MLP neurons of a small language model. Each row is named by its layer, matrix (up: input weights) and neuron, and shows model dimensions 240-335. Each number is 200 + 40 x the weight over its row's rms, rounded and kept within 0 to 999.
Before each neuron's rows, "fires on" lists the tokens most often at its 100 highest values on Wikipedia text that the model never trained on.

fires on: " H", " B", " J", "b", " K", " for"
L5.up2162,235,187,195,165,159,122,282,95,188,155,211,149,197,190,218,251,168,183,240,224,231,195,186,188,245,263,180,235,180,210,225,168,276,138,270,213,227,236,235,171,221,261,192,273,244,167,237,185,191,235,202,156,159,238,218,199,133,266,192,210,212,264,233,208,150,117,219,207,211,240,195,180,188,231,192,172,279,187,170,244,230,165,282,192,233,238,208,248,173,235,149,162,239,195,199,228

fires on: ".", "′"
L5.up946,190,94,182,181,237,149,201,161,177,144,195,217,249,234,186,167,185,214,203,205,228,230,142,197,159,215,97,216,209,244,259,245,224,199,146,207,246,216,221,246,209,253,233,271,213,153,151,201,164,158,211,161,179,169,188,193,216,243,254,236,83,256,212,185,166,229,148,166,270,226,187,170,230,232,227,173,195,153,174,191,146,181,162,161,159,166,196,311,177,186,194,175,225,151,212,222

fires on: "1", "2", "s", "0", "8", "9"
L5.up2672,226,226,271,180,196,257,228,232,215,157,173,206,177,288,195,98,198,230,299,169,171,187,145,245,179,249,234,201,217,284,144,264,199,183,275,196,143,170,124,168,196,250,207,183,249,202,239,198,222,112,176,160,138,222,170,184,178,216,190,244,238,265,183,197,187,188,223,231,95,234,106,276,186,258,209,192,219,194,139,258,216,205,147,231,190,203,235,229,203,233,264,181,189,216,217,136

fires on: " of", "200", "198", "199"
L5.up2207,210,102,222,190,174,175,240,225,253,227,202,206,200,169,174,261,217,239,161,188,206,192,205,211,217,160,158,200,229,228,210,307,136,191,158,214,192,248,186,152,168,169,218,199,229,197,142,236,199,157,259,255,175,222,228,155,173,185,262,201,83,165,222,151,239,244,183,197,127,193,168,186,150,220,199,233,201,230,242,152,176,136,225,201,152,162,224,205,257,182,170,171,239,136,239,167

fires on: "in", " lin", "al", "an"
L5.up388,261,160,190,184,177,181,176,182,175,213,191,199,205,225,193,185,193,180,249,130,133,197,187,220,198,293,221,199,201,217,198,188,176,194,157,144,169,221,217,250,186,213,201,174,194,195,183,200,149,235,187,223,213,139,180,251,242,256,153,169,178,196,157,173,233,218,303,169,238,228,230,247,91,258,251,187,188,180,165,142,211,195,83,246,283,217,264,189,161,169,158,189,221,169,153,187

fires on: ",", "k"
L5.up786,233,151,131,196,173,249,191,180,216,203,220,144,202,234,215,172,190,225,224,171,134,255,203,202,128,215,237,218,192,170,235,190,167,165,219,201,211,181,190,164,177,225,115,238,166,234,188,207,166,167,120,145,194,188,329,261,224,209,185,248,222,259,247,201,236,185,194,166,266,162,147,237,247,132,255,245,223,246,157,195,226,175,214,203,249,194,218,147,193,167,240,114,190,226,291,179

fires on: ".", " No", "o", "-"
L5.up2453,128,220,101,156,218,216,187,180,264,219,264,259,241,165,163,201,228,247,177,229,222,184,220,257,186,192,224,213,311,165,223,142,194,235,225,179,107,215,205,175,176,226,217,266,203,239,183,220,141,88,159,209,221,200,190,153,200,250,340,242,69,207,197,223,252,267,85,230,213,205,274,193,207,165,223,233,178,203,227,231,236,186,229,206,211,213,131,222,267,200,198,223,268,253,213,205

fires on: " in", " from", " the", " on", " W"
L5.up1132,232,114,221,169,158,144,233,156,203,152,219,153,195,141,107,218,267,197,161,182,203,180,207,237,177,195,260,98,145,247,200,215,255,226,210,190,184,181,239,283,201,214,178,197,222,216,217,219,295,167,189,232,211,178,138,210,193,123,186,189,139,222,179,194,228,172,190,228,144,150,264,133,209,173,136,168,210,107,257,242,227,225,138,139,191,152,152,204,236,226,165,190,258,216,218,174

fires on: ",", " (", ":"
L5.up412,178,190,199,221,234,196,169,130,226,210,225,143,198,199,248,218,133,239,162,193,185,234,147,237,233,195,174,174,268,287,228,209,245,177,281,159,127,173,196,108,219,143,168,164,191,171,187,205,144,209,181,201,198,205,276,227,209,182,168,165,222,206,193,224,181,147,210,219,215,151,197,288,247,240,172,150,196,211,135,180,139,193,222,277,148,235,198,238,168,178,178,253,194,269,149,210

fires on: " ", ",", " this", " |", " This"
L5.up2394,225,193,231,240,266,296,185,219,202,114,196,142,185,130,175,241,194,206,148,235,179,250,98,130,195,266,207,261,259,189,141,148,208,219,200,179,178,183,255,154,228,225,256,193,177,229,185,156,180,101,203,186,172,249,184,213,188,196,195,199,144,212,206,214,256,257,192,214,188,213,160,155,176,167,201,230,259,217,234,160,247,188,162,258,222,214,210,192,219,167,228,229,196,190,187,174

fires on: " that", "N", " lit", "ren", "."
L5.up1931,239,165,213,188,218,207,173,228,138,134,178,216,135,259,222,200,166,154,216,226,217,217,276,226,236,165,268,165,263,156,187,110,197,205,218,191,207,132,274,199,239,185,244,203,155,184,187,144,242,201,261,184,227,191,160,229,169,216,144,225,216,241,206,163,195,238,204,142,204,236,249,181,144,224,195,209,212,206,231,223,218,179,173,269,238,251,165,186,220,155,240,140,195,172,172,187

fires on: " H", " L", " from"
L5.up2370,181,135,192,237,221,286,240,176,195,260,154,151,255,260,225,163,125,191,230,180,149,184,214,274,190,274,127,175,253,130,188,275,170,171,227,121,244,195,256,160,205,316,216,206,226,189,221,289,173,191,260,218,173,162,218,237,180,235,175,222,197,170,203,309,242,141,174,191,196,161,262,237,175,121,148,238,250,147,167,151,199,180,187,200,223,233,172,260,236,141,221,232,218,204,203,176

fires on: ","
L5.up2216,198,227,227,132,231,148,166,177,229,217,231,185,296,242,222,222,236,169,232,178,232,257,215,242,147,350,174,199,159,202,237,183,204,169,177,194,179,223,178,194,132,207,199,258,232,224,231,245,189,149,228,241,218,169,241,172,147,238,104,219,222,161,227,255,223,170,213,204,198,167,233,229,176,165,247,194,134,120,122,128,182,126,233,238,203,231,174,191,246,186,180,243,170,205,227,151

fires on: " ", ":", " for", " by", " |"
L5.up2497,251,169,217,132,216,225,228,233,284,159,165,185,215,154,190,235,178,198,112,227,135,221,181,197,208,249,151,149,194,177,269,183,170,163,261,223,235,209,164,130,204,165,160,151,202,238,213,193,197,251,220,242,225,220,269,201,166,252,240,218,136,167,251,188,204,147,180,170,232,246,176,223,203,268,191,238,312,172,144,245,256,161,148,253,158,236,272,194,226,238,134,192,181,197,251,210

fires on: " H", "H", " J", ".", " Ch", " ch"
L5.up2808,174,219,197,257,175,224,177,166,171,268,255,190,156,227,180,232,155,216,207,167,196,252,210,197,177,153,253,192,187,290,271,251,156,142,217,269,255,211,275,258,224,204,200,161,197,181,227,195,225,200,209,167,219,221,146,143,171,177,276,186,161,221,189,226,161,217,177,180,83,261,281,191,117,187,234,239,252,188,253,231,228,264,264,246,234,196,205,216,171,213,217,180,131,170,148,229

fires on: " F", " G", " f", ".", " c", "b"
L5.up195,173,163,155,157,213,133,230,241,144,234,254,189,274,214,192,192,139,274,197,210,226,129,177,153,162,219,155,151,121,278,143,268,184,209,203,207,193,187,190,226,175,224,183,273,134,200,190,228,241,206,119,191,166,211,189,189,284,214,241,209,145,181,218,169,286,173,128,226,265,179,249,217,211,196,163,165,199,207,158,222,257,170,275,124,199,189,256,181,243,198,169,243,173,142,248,266

fires on: ".", " ", " W"
L5.up544,206,269,213,185,160,261,230,211,234,148,263,239,175,174,136,185,241,238,226,197,137,194,216,190,170,141,165,270,172,178,166,198,216,128,218,217,153,173,181,173,244,181,161,176,199,188,186,237,237,193,184,239,217,168,192,133,139,228,203,233,236,261,158,211,234,181,195,167,195,169,197,194,267,196,197,248,218,205,216,173,208,251,240,272,228,250,135,193,225,194,176,224,261,210,243,170

fires on: " season", "0", " Championships", " election", "1", "8"
L5.up16,221,209,143,100,232,156,206,250,134,168,156,268,259,241,145,204,248,255,233,225,181,136,159,182,189,239,136,171,253,201,224,221,223,198,274,225,168,208,190,219,133,223,175,231,166,200,267,138,223,165,224,186,164,172,185,191,202,223,74,226,258,222,164,176,205,214,152,101,150,297,209,261,267,238,143,177,162,142,207,209,207,203,150,240,261,194,270,210,231,139,192,150,104,185,235,218

fires on: " F", " f", "f", " inf"
L5.up453,162,217,160,161,194,127,215,174,135,152,183,138,121,173,255,181,219,197,280,175,222,138,178,197,184,240,157,180,190,172,179,207,179,227,217,177,127,111,186,182,201,189,212,233,132,224,255,261,162,207,111,174,227,228,250,156,237,263,137,240,190,171,162,209,227,159,218,179,198,165,207,222,198,168,243,226,185,163,147,175,238,214,208,142,163,244,255,176,215,188,230,170,221,141,254,175

fires on: " |", " win", " from"
L5.up2377,212,308,239,141,142,217,218,208,194,159,193,173,168,267,134,176,172,211,289,212,185,183,216,298,241,186,238,227,215,161,167,178,144,228,227,186,167,250,144,158,213,161,192,179,167,176,167,146,215,230,241,229,207,208,228,176,156,204,144,236,229,211,138,230,235,146,140,146,190,154,188,176,207,168,263,174,158,187,192,135,200,203,204,200,150,155,197,259,310,138,166,175,197,172,215,236

fires on: ".", "\n", ".\n", " |\n", " |"
L5.up1654,230,175,169,197,232,206,205,229,111,165,192,205,136,168,226,212,257,197,263,202,165,138,121,256,226,234,166,195,216,190,254,167,250,159,217,250,258,178,196,228,200,132,212,245,140,184,169,135,208,144,175,226,192,231,155,134,148,299,191,206,162,132,223,242,160,112,184,248,150,225,147,211,149,244,182,228,234,162,126,188,256,112,208,161,214,242,175,194,213,165,181,203,196,228,270,183

fires on: " S", " A", " C", " War"
L5.up2485,262,226,160,187,128,204,169,213,243,174,120,199,213,165,157,174,180,265,202,154,191,263,139,172,166,164,199,123,144,235,156,295,143,148,205,231,192,157,175,224,173,163,205,262,256,220,184,189,183,187,182,145,163,223,180,218,212,199,224,170,210,202,238,206,147,193,170,145,227,176,187,191,112,160,203,216,240,181,220,165,220,204,173,149,75,200,208,252,215,175,211,293,170,210,202,206

fires on: " (", ":", " –", ";", "9"
L5.up1597,171,239,191,158,208,212,203,293,189,232,264,250,133,146,189,230,182,199,250,232,228,231,182,143,237,147,180,33,216,207,155,183,184,227,205,279,173,202,222,193,239,277,272,218,146,155,173,166,167,208,207,211,179,239,175,160,160,208,235,216,231,209,198,153,164,203,171,203,202,212,175,210,220,229,196,236,210,171,206,273,287,170,188,116,234,165,247,205,244,238,234,197,164,236,238,196

fires on: " ", " .", "$"
L5.up2982,210,120,89,94,205,167,162,257,179,179,146,212,214,164,221,179,141,250,169,201,228,200,185,174,227,246,108,231,206,188,231,152,219,161,243,226,186,238,255,196,252,198,206,281,207,181,180,107,250,234,243,163,295,198,205,222,222,212,136,132,199,195,190,189,141,189,213,213,233,233,211,259,124,230,157,166,207,90,298,164,251,192,244,233,186,205,206,197,208,184,246,189,193,237,271,240

fires on: "T", " Year", "st", "t", "-T", "k"
L5.up2217,215,250,191,140,219,146,277,217,201,181,152,189,254,271,288,239,205,128,256,205,171,164,226,206,199,198,200,148,237,235,236,114,222,191,222,213,169,255,270,238,249,172,178,161,167,159,184,161,185,273,183,177,209,251,195,195,344,189,156,218,250,183,144,211,205,216,146,192,159,224,235,200,221,176,243,210,239,149,173,210,251,152,254,221,209,213,267,161,193,193,249,147,261,240,201,264

fires on: " \"", ".", " '", " c"
L5.up981,249,187,214,264,224,233,172,214,218,135,200,191,220,187,152,179,282,279,146,161,211,191,188,183,220,250,166,154,191,263,212,95,188,269,254,185,222,234,238,256,215,213,148,213,179,181,173,260,221,155,160,170,117,173,228,136,191,153,176,200,148,299,211,195,238,158,240,184,247,213,273,236,186,183,179,243,161,205,201,198,207,211,169,192,209,131,149,254,288,150,238,195,116,196,177,206

fires on: ".", ",", " |", ")"
L5.up1743,115,218,225,251,194,242,142,211,152,195,123,216,205,183,125,239,163,242,184,210,267,236,200,228,225,216,133,191,260,178,169,228,202,217,250,205,239,206,199,153,161,253,204,198,180,191,177,180,260,176,81,194,232,280,226,159,183,206,207,161,220,177,253,194,231,217,173,177,255,214,167,163,223,240,243,159,124,150,323,201,248,163,180,267,207,208,188,256,217,154,235,173,156,233,251,274

fires on: ",", "-", " ", " and"
L5.up921,224,219,181,204,159,287,188,174,232,201,225,223,217,202,134,98,186,197,208,203,243,205,203,138,194,231,178,170,232,183,119,172,277,227,245,153,216,256,130,183,181,156,237,228,195,206,218,176,180,269,161,159,233,168,249,205,184,149,195,227,213,220,196,217,215,189,244,216,198,160,211,209,174,217,186,190,208,210,133,154,218,221,187,239,191,215,183,181,192,137,181,253,183,215,181,225

fires on: " L", " l", " m", "\\", " am"
L5.up2528,208,267,201,200,238,203,231,241,240,201,210,224,247,189,251,268,85,191,246,177,233,144,264,138,238,259,133,164,208,170,210,184,212,221,180,200,272,233,230,184,221,216,165,126,223,163,134,158,237,176,246,187,162,213,191,217,165,185,225,176,210,124,182,246,225,187,225,117,183,177,174,174,143,170,151,161,205,209,225,189,176,160,151,246,229,185,262,230,181,235,204,172,236,219,135,182

fires on: " was", " and", " is", " for", " |\n", " being"
L5.up2431,251,203,165,146,226,200,224,209,219,240,243,260,226,219,207,248,234,184,216,217,242,234,170,247,239,202,149,206,181,194,148,122,192,124,178,277,254,190,204,227,214,155,166,152,200,214,129,158,236,274,210,136,227,228,118,195,206,128,200,272,241,156,192,240,167,241,185,169,209,219,208,204,173,194,236,258,215,217,145,226,263,206,146,186,164,235,227,213,260,163,201,188,181,199,268,264

fires on: " R", " a", " on", " being", " was"
L5.up2239,268,196,223,229,265,207,194,213,236,179,229,213,210,200,247,232,263,188,243,224,223,243,167,285,234,180,237,154,241,191,238,206,247,203,187,290,189,213,242,251,225,184,148,223,221,227,285,236,227,198,186,302,178,170,250,222,226,230,206,208,235,202,152,160,269,189,149,210,214,241,216,246,215,189,202,255,152,218,176,238,197,181,81,198,211,187,162,225,207,239,249,229,127,235,243,276

fires on: ",", "9", "u", "a", "7"
L5.up2838,212,167,219,199,209,156,164,164,208,295,253,175,90,227,202,252,162,210,258,180,209,170,162,225,147,217,225,218,202,189,249,269,236,189,173,223,234,154,210,191,244,226,199,196,196,163,156,149,182,229,205,212,231,166,229,204,174,243,160,279,222,191,228,167,228,174,195,196,206,222,216,228,264,205,198,247,214,222,185,192,203,223,183,286,199,138,242,172,314,207,144,207,205,173,325,157

fires on: " B", "B", " b", "b"
L5.up944,251,172,141,130,206,160,144,202,159,166,192,188,221,268,199,180,133,224,211,185,210,223,258,243,219,215,229,243,190,146,267,179,203,210,261,261,151,271,268,196,235,164,160,189,221,173,288,97,224,247,204,149,179,197,168,163,266,222,217,185,188,188,206,227,254,188,184,232,294,224,275,137,190,224,225,162,301,193,166,232,225,231,248,213,274,199,233,220,206,241,180,170,249,226,236,219

fires on: " the", ".S", " on", " office"
L5.up1650,156,184,184,199,229,164,230,168,207,163,221,193,203,181,202,234,200,277,204,210,171,243,229,192,174,182,211,129,173,184,166,161,148,238,208,152,173,181,271,175,191,288,270,121,144,184,243,168,210,221,113,241,103,232,214,266,186,226,250,146,156,208,189,234,211,214,157,179,253,145,200,261,245,158,223,133,203,221,178,288,139,135,175,195,213,163,181,250,222,155,204,227,267,193,267,200

fires on: " had", " has", " have", " Kn"
L5.up1368,252,251,164,229,194,83,218,203,173,162,230,257,228,214,238,179,166,195,211,236,215,192,271,219,265,165,174,164,165,213,145,222,245,209,183,247,166,252,215,144,236,219,171,231,203,130,180,224,217,210,260,155,119,108,208,158,206,182,155,145,141,165,222,114,171,236,270,234,195,229,213,206,173,179,272,166,142,199,243,293,236,173,212,176,225,156,232,211,269,198,193,144,274,195,172,208

fires on: " the", ":", "H", "I", " My", " I"
L5.up2578,197,182,272,194,150,133,240,217,294,115,242,115,212,105,220,176,245,216,240,127,211,193,231,282,201,188,215,84,185,229,274,206,223,220,266,184,171,199,128,263,154,245,251,180,244,156,238,218,251,198,131,192,166,175,224,186,261,155,236,91,183,207,168,204,166,194,238,214,177,235,263,214,158,226,260,231,163,221,169,220,184,203,192,193,163,186,136,189,176,191,174,189,203,161,219,195

fires on: ","
L5.up111,218,209,207,205,110,205,244,258,183,226,203,149,228,156,171,210,189,158,140,209,260,207,104,167,242,238,289,221,168,214,147,229,201,264,189,210,260,210,132,217,246,215,265,165,164,180,184,211,180,280,215,205,147,216,230,254,178,135,246,238,184,229,198,135,198,174,166,188,189,94,198,182,200,177,264,161,223,113,242,247,173,152,235,168,144,102,233,221,219,215,203,201,176,231,175,246

fires on: " an", " or", "an", " H", " imp", " h"
L5.up2683,219,192,163,177,203,189,204,249,254,138,197,189,214,314,296,242,199,205,210,193,175,135,124,225,187,223,234,208,293,174,235,205,203,232,289,221,97,174,211,214,194,217,208,247,165,158,234,189,254,144,173,184,191,128,207,160,195,247,189,223,192,150,157,211,177,182,171,190,194,221,210,169,216,217,258,225,202,67,129,184,214,182,131,166,262,203,209,214,207,159,248,203,237,193,237,223

fires on: " ", " in", " (", "in", "5", " at"
L5.up1530,231,213,170,192,166,178,284,202,206,172,262,192,223,221,247,160,185,161,203,154,186,274,331,122,246,203,172,197,214,161,199,219,193,182,141,202,201,130,174,191,225,159,237,253,169,256,193,250,198,145,232,164,237,229,195,141,216,182,246,174,227,199,215,175,227,256,257,224,260,140,175,218,219,227,226,164,131,195,166,291,230,305,222,176,231,161,173,202,189,205,198,159,313,228,188,202

fires on: " (", " –"
L5.up776,164,223,228,125,150,297,228,229,152,203,211,219,84,163,260,148,210,228,145,256,174,153,160,210,187,187,176,134,230,143,186,188,167,280,128,182,229,203,178,258,222,241,250,195,203,224,203,144,230,245,232,226,228,233,180,178,190,187,190,213,161,192,253,206,211,282,232,219,189,164,165,251,239,140,208,249,164,213,257,245,233,201,206,161,190,222,201,286,189,175,233,249,297,172,178,215

fires on: " in", " In", " un", " de", " re", "In"
L5.up1997,192,220,138,158,231,217,213,222,259,163,193,217,205,169,270,186,225,243,269,191,188,183,180,237,206,210,177,194,190,133,177,171,235,154,176,187,175,165,153,177,120,167,183,256,248,138,180,178,220,198,190,240,148,169,181,209,180,288,259,154,177,198,121,247,134,212,212,230,274,147,227,240,106,157,167,183,206,149,218,244,209,265,158,220,165,212,189,149,207,259,208,143,184,229,166,188

fires on: " to", " record", " at", " in", " In"
L5.up2035,246,159,190,148,187,231,197,180,217,226,219,173,173,223,155,213,154,236,250,185,220,204,232,163,244,119,234,140,143,234,189,151,137,281,235,162,255,338,165,171,188,174,304,238,203,268,290,178,208,220,219,247,200,188,168,147,209,123,208,206,174,148,208,183,183,211,169,248,164,159,205,222,213,286,151,213,209,198,169,155,227,194,122,179,169,273,133,212,190,179,200,158,253,273,247,258

fires on: ".", " album"
L5.up2700,236,212,152,261,275,266,162,209,258,182,153,254,170,227,223,141,205,221,252,138,221,213,184,221,130,213,158,91,201,164,243,184,246,180,152,156,201,150,144,170,191,186,217,228,230,189,289,189,181,169,233,238,245,207,163,229,223,278,153,155,194,277,268,223,194,233,188,293,254,257,194,241,227,181,247,127,171,231,222,229,280,189,149,195,169,299,196,177,186,258,237,197,245,233,218,174

fires on: ","
L5.up931,269,183,178,265,218,252,197,174,204,203,213,157,191,245,212,217,209,247,167,212,317,185,196,204,219,230,107,191,202,204,217,236,211,209,215,189,234,170,230,172,210,270,103,261,200,223,236,247,149,197,161,214,184,202,136,204,141,117,127,155,157,173,140,107,238,222,207,253,236,171,204,229,290,184,204,146,169,185,159,269,166,115,172,255,195,227,165,173,240,191,201,256,189,158,195,211

fires on: " He", " \"", " he", " —", "–", " She"
L5.up797,261,178,213,169,141,169,153,176,226,135,183,163,173,166,187,194,157,214,148,173,207,239,229,246,231,242,230,119,232,209,142,188,190,256,188,255,108,315,214,193,201,225,178,226,170,210,205,203,187,243,189,162,211,214,232,234,214,145,195,168,223,241,224,232,216,212,244,185,147,186,256,187,184,166,169,286,139,204,232,252,196,280,216,106,207,213,229,285,248,169,204,257,211,214,143,249